Weights of a small transformer language model.
Size: 8 layers, 6 heads of 96, MLP 2304 GELU, vocabulary 8192, 36.6M parameters.
Architecture: LayerNorm before each block, biases, tied embeddings.
Training: a variant of Adam for these matrices, 1004M tokens.
MLP neurons of a small language model. Each row is named by its layer, matrix (up: input weights) and neuron, and shows model dimensions 240-335. Each number is 128 + 24 x the weight over its row's rms, rounded and kept within 0 to 255.
A block is one neuron, or neurons of one layer that tend to fire together. After each block is what it responds to, as a language model described it from the Wikipedia text at the highest values.

L2.up431 [161 154  98 112 100 140 154 130 149  97 128 173  89 101 122 140 116  94 100 123 158 147 133 132 107 151 116  94 103 154 124 157 123  83 138 132 100 163 104 108 114 115 102  86 137 152 146 114 152 149 100 111 161 147  97 173 111 116 136 112 104 145 140 121 113 130 133 139 138 153 170 150 115 131 124 162 125 146 146 134 148 163 117 141 130  84 153 115 137 180 139 130 141 147 122 134]
L2.up1498 [152 147 113  76  81  96 118 122 108 133 113 105 150 168 123 128 117 136 107 122 121 157 137  74 106 166 127 127 111 117 164 155 121 109 141 137 122  87 109  87 100 154  75  89  63 131 115  93 124 128 120 141 169 139 124 154 132 109 135  99 114 106 143 125 159 134 129 164 125 122  98 149 129 112 151 106 104  85 138 175  93 126 103 132 166 146 164 141 169 154 118 125 139 146 177 140]
L2.up2154 [143 172  92 103 133 171 118 164  78 152 107 135 125 132 105  95 158 129 105 134 128 119 117  97 107 187 155 100 140 127 106 129 140 120 127 149 127 123  91 103 100 137 113 125 121 162  82 113 158 116  86 171  91 143 148 150 119 141 122  83 140 146 128 154 113 132 139 115 133 139 114 169 104 115 119 120 134 120 185 145 145 109 166 106 114 135 138 124 160  87 122 174 138 158  81 126]
L2.up2242 [118 144  62 122  90 150 152 106 153 163  83 106 132 114 136 111 164 127 113 142 102 113 139  88 131 111 162 125 145 151 110 132 111 118 166 101 154 130 103 133 125 131 124  97 135 140 153 135 130 131 133  99 118 136  97 116 159 123 158 122 133 109 132 154 169  82  97 117 121 151 130 136 118 129  92 134 139 137 154 197 121 124 126 108 146 149 152 100 128 115 112 132 139 132 112 136]
Description: Relative "which" after comma

L4.up303 [105  98 128 136 130 118 141 139 120 152 136 156 113 123  94 147 145 112 138 120 141 122 133 117 144 162  84 131 142 128 119 129 112  93 117 189 158 133 131 125 115 149 115  77 157 143 152 100 146 156 158 145 124 100 110 137 142 145 128  89 120 147 114 131 102 118 137 105 146 130  89 112 128 120 166  91 141 158 148 159 159 135 121  89 156 180 106  97 131 129 100 135 128 127 135 127]
L4.up1432 [143 134 114 119 153 126 107 118 143 122 109 134 161 117 148 131 155 153 136 148 132 162 184 126 133 168 121 156 118 118 142  91 123 156 125 143 118  80 127 167 116 145 109 118 152 107 130 147 144 147 143 141 107 134 141 130 132 114 119 183 170 118 130 160 128 109 147 142 131 121 113 107 135 122 152 104 131 110 138 128 131 133 153 125 157 147 169 148 128 112 119 125 158 146 182 138]
Description: Mid-word stem fragments

L4.up1389 [115 117 138 124 104  87 187 155  98 124  90 128 136 127 141 132 169  92 131 140 154 176 136  80 120 174 144 124 127 153 145 156 122 127  95 184 150 116 114  72  91 104 125 123 134 126 118 121 123 153  93 104 140 129 112 176 120  88 144 125 139 155 166 124 135 117 106 162 134 140 132 159 131  71 102 127 170 118 131 178 185  75 109 147 139 128 157  68 119 117 115  97 151 105 147 111]
L4.up1529 [137 142  95 112 143 128 115 166 162 121 123 171 159 137 137 125 155 144 122 133 122 132 121  90 113 170 152 127 109 138 115 131 135 102 115 126 115 131 136 143 132 131 148 113 137 133 106 109 145 143 144 102 104 120 109 165 156 119 101 124 129 132 117 158 126 152 111 128 136 160 128 140 108 105  90 123 132 115 176 110 121  76 132 110 128 133 188  99 114  95 128 120 153 154 132 127]
Description: Subject noun head ends

L5.up6 [119 130  80 150 149 167 134 122 145 128 118 101 133 103 151 160 176 153 143 148 147 133  65 133 153 131  98  97 152 172 103 120 101 124 148 157 135 105 149 119 133 123 155 142 101 107 125 130 154 124 122 149 120 101 129 151 114 113 123 114 132 116 161 130 124  82 125 107  97 128 109 152 121 148 104 135 137 148 110 114  80 126 152  82  71 110 142 158 150  90 148 130 202 141 153 152]
L5.up273 [156 117  98 114  77 134 100 122 111 101 126 146 118 105  78 150 104  83 117 128  91  78 139 138 122 116 128  82 130 113  93 162 116 146 127 150 126 182 156  93 195 140 136 106 157 128 114 125 118 150 197 120 145 121 139 127  98 140 116 123 128 133 119 166 127 125 126  93 149 116  74 179 143 132 119 160 108 115 120  97 130 150 120 140 139 158  77 152 115 143 112 107 147 113 135 130]
L5.up758 [133 164 166  97 113  99  88 115 155 180 132 133  96 134  61 147  97 162 134 118  86  93 152 120 163 125 119 152  89 139 104 152 111 135 101 127 159  81 103 104 104 141 131  99 150 123 122  99 134 108 153 126 145 102 132 156 110 129  94 168  95  93  88 176 123 137 191 144  99 143 112 128 147 115 106 110 165 114 125 139 114 145 166 152  84  84 132 146 147 120 157 129 127 137 133 132]
L5.up813 [129 112 135 122 149 134 111 131 164 150 106 149 155 149 139 134 131 147  99 109 102 141 133 141 112 162  93 126 144 101 133 109  97 134 115 121 101 168 135 122 151 124  72 132 135 122  96 128 151 163 164 167 145 152 126 173 149 152 105 122 111 136 150 133 136 149 119 146 112 120 131 147 151 157 134  78 110 120 202 130  81 110 161 128 136 128 122  81 137 115 173 106 132 134 108 122]
L5.up1180 [143  79 124 127 113 124 114 130 123 122 146 160 117  63 123 214 113 147 122 125 168  84 159 138 164 150 117 128 113  73 124 149 112 110 107 156 147 133 135 124 134 160 123 130 130 106 120 130 150 168 191 125 108 117 126 114 100 125 146 133 131 113 155 177 155 114 124 157 130 161  80 148 122 121 103  97 163 124 156 117 141 121 148 116 134 168 130 148 150 111 154 121 180 130 116 164]
L5.up1213 [149 122 120 101 123 124 149 102 115 121 173 161  90 107  99 139 100 158 118 165 132 114 145 110 144 116 125 137 116 117 120 103 135 120 108 109 155 111 169 136 132 194 105 116 144 119 142 108 144  83 177 138 112  83 138 107 145 134 120 143  99 102 117 141 116 136 151 133 134 141 110 123  98 123 148  92 151 149 110  87 118 126 123 148  93 118 126 177 108 165 159 119 145 134 135 118]
L5.up1574 [ 80 101  96 122 152 146 118 156 121 116 119 151 138 137  92 169 123 112 125 143 119 132 120 158 127 171 124  87 151 153  95 142 115 154 137 127 146 107 147 157 145 151 133 140 108 123 143 151 146 125 119 132 116 128  98 114 114 144 111 138 123 166 191 142 116 106 121 132  80 108 132  83 151 124 116  99 121 136 153 121 142 154 126 133 149  99  77 151 127  96 128 112 162 152 153 146]
L5.up2170 [102 117 116 117 100 104 137 151 125  99  97 137 121 146 109 124 143 130 114 135 114 135  78 131 107 119 143 103 100 154 122 127 109 106 128 139 161 123 181 136 128 158 127 112 100 122 145  94 140 125 114 135 113 119 123 150 108 117  82  98  71 116 126 105 143 101 114  83 150 144  84 142 119  86 101 144 121 148 165 154  88 116 140 137 140 152 122 157  93 124 131 118 182 124 154 163]
Description: Mid-word stem fragments

L2.up402 [117  83 136 107 102 128 108  93 128 102 106 162  98 118 127 145  92 113 142 143  88 123 109 129 136 158  85 125 158 143 177 113  87 133 151 111 159 124 140 132 121 137 136 130 120 133 119  99 132 135 120 164  83 122  99 155 127 108 134 205 137 125 153 158 152  94 161 125 141 141  96 139 119 118 190 101 158 121 148 134 143 101 102 115 123 125 126 115 109 123 147 131 163 113 119 106]
L2.up912 [112 137 102 133 148 100 164 100 147 138 128 134 140  98 159 140 106 140 134 127  87 145 122 142 158 152  91 138 145 143 124 143 156 157 139  92 148 139 151 102 154 127 101 140 100 134 162 138 129 168 162 143 115 133 129 116 113 108 127 111 114 123 135 122 143 103 121 120 141 146  90 155 134  92  93  78 155 128 154 122 104 175 152 116 139 141 172 107 123 151 194 118 166  88 147 152]
L2.up1056 [164  87 108  95  73 145 127 116 119 150 118  97 174 110 139 111 117 104 133 162 138 124 111 122 149 140 101 132  87 133 157 139 126  73 121 146 143 103 101 105 131 129 132 112 108 131 148 111 142 142 147 108  95 115 103 116 102 122 131  62 149 106 129 135 150 128 109 139 131 142  83 148 126 107 111 100 180 142 135 152  88 119 167 120 135 133 141  92 116 150 150 106 152 138 149 123]
L2.up1122 [107  84 104 128  95 164 116 165 135  90 106  98 109 106 178 128 106 128 133 130 121 139 144  85 147 147  92 132 147 102 153 115 115 114 114 120 166 122 137 110 164 115 121 118 142 111 138 170 113 132 142 142  90 122 183 131 143 138  97 105  97 122 162 153 127  90 121 129 137 149 108 130 123 158 118 107 151 109 137 123 140 144 147 103 142 112 145  95 132  88 120 137 156 152 189 145]
Description: Mid-word fragments

L5.up652 [107 117 113 106 123 155 123 148 134 148 110 155 155 120 136 123 124  84 144 142 119 164 111 101  93 129 125 100 123 134 141  98 120 141 117 167 124 107 120  90 114 162 154  97 106 135 124 107 110 136 105 104 156 165  85 163 125 102 133 117 140 129 181  88 143 152 113  99 106 159 131 122  97 102 127 134 137 112 193 179 122 107 135 141 154 130 143  86 144 107 142 109 134 125 109 142]
L5.up945 [111  94 129 138 102 202 145 180 139 134 115 133 191 151 157 142 129 157 183 156  94 152  99 116 119 165 150  69 142 138 100 128 128 130 155 139 134 149  70 154  99 160 140 127 135 126  96  98 151 161 148 102 145 147  95 122 133  98 123  98 121 161 157 112 123 100 158 143 130 131 147 121 158 115 102 149 135 103 201 157 117 128 146 139  94 126 150 100 141 103 167 124 136 120 140 113]
L5.up1086 [ 99 109 102  98 140 107 180 108 139 133  99 155 130 119 154 142 150  55 124 133 149 170 125 138 125 177 127 131 151 115 132  96 143 117  99 152 174 121 145 128 149 184 122 169 163  99 139 101 141 161  98 109 135 140 126 123 127  89 110 137 112 143 106 128 128 136 160  93 120 181  99 158 114  98 100 116 137 110 122 176 109 123 130 120 140 153 100 113 116 129 184 116 174 143 155 143]
L5.up1177 [130 157 100  83  96 102 108 144 100 126 103 130 170 110 159 111 121  80 113 162 111 133 106 130  77 143 120 117 164 140 125 116 118 127 115 117 139 129 137 110 136 148  90 139 113 132 132 115 130 147  99 162  80 107  74 172 124  90 136 145 142 168 116 148 138 123 133 153  72 163 150 168 151 114 125 126 128 123 156 171  68 147 153  97 136 105 111 126 116 129 131 135 140 131 137 174]
L5.up1290 [112 121 112 115 111 150 100 173  96 136 131 110 181 117 116 135 139  78 154 130 115 134 124 104 118 152 125 115  71 113 103 116 143 146 126 115 175 140 105 145 108 154 145 152 166 162 103 110 131 178 169 134  96 109 137 123 110 112 115 121 149 160 159 124 124 109 121 144 100 126  86 139  97 104 124 131 103  68 137 131 112 141 127 116 121 130 152 103 144 123 144 134 146 109 168  96]
L5.up1314 [110 115 104 115 115 101 132 125 106 125 102 162 153 127 153 115 144  94 148 138 129 119  81  88 131 179 111  77  92 133 133 157 124  96 113 116 127 152 126  98  99 121 160 144 136 135 112 103 158 182  97  93 151 124 135 126 104  83 133 140 106 158 117 127 146 129 109 139 150 181 124 151 122 122 119  84 164 114 139 161 160 116 118  78 117 106 134 102 102 111 182 155 140 136 133  97]
L5.up1821 [121 164  98 117 133  83  90 181 150 140  98 126 151 119 165 122 158 114 157 119 166 118  66  97 111 172  94  90 111 139 121 149 103 136  79 178 156 145 108 118 116 127 133 111 106  91 114 146  90 111  90 151 106 143  69 148 117  79 123 131 129 171 138 180 128 111 141 110  94 161 123 104 158  88 105 109 140 113 188 122 137 125 110 120 119 150 101 124 145  97 141 109 123 149  93 109]
L5.up2192 [102 135 146  96  88 134 137 118 136 133  99 176 120 166  99  95 125 137 139 119 118 134 120 133  91 153  98  80 135 106 103 102 118  93 134 128 145 130 136 147 142 152 130  99 115 129 149 157 161 174 129 108  94 110 128  86 144 162 122 141 111 112 147 109 166 143 100 169  95 116 115  95 159 131 143 132 157 148 190 128 118 104 120 134  97 125 158 142 159 108  84  67 150 133 114 138]
Description: Anaphoric subject referents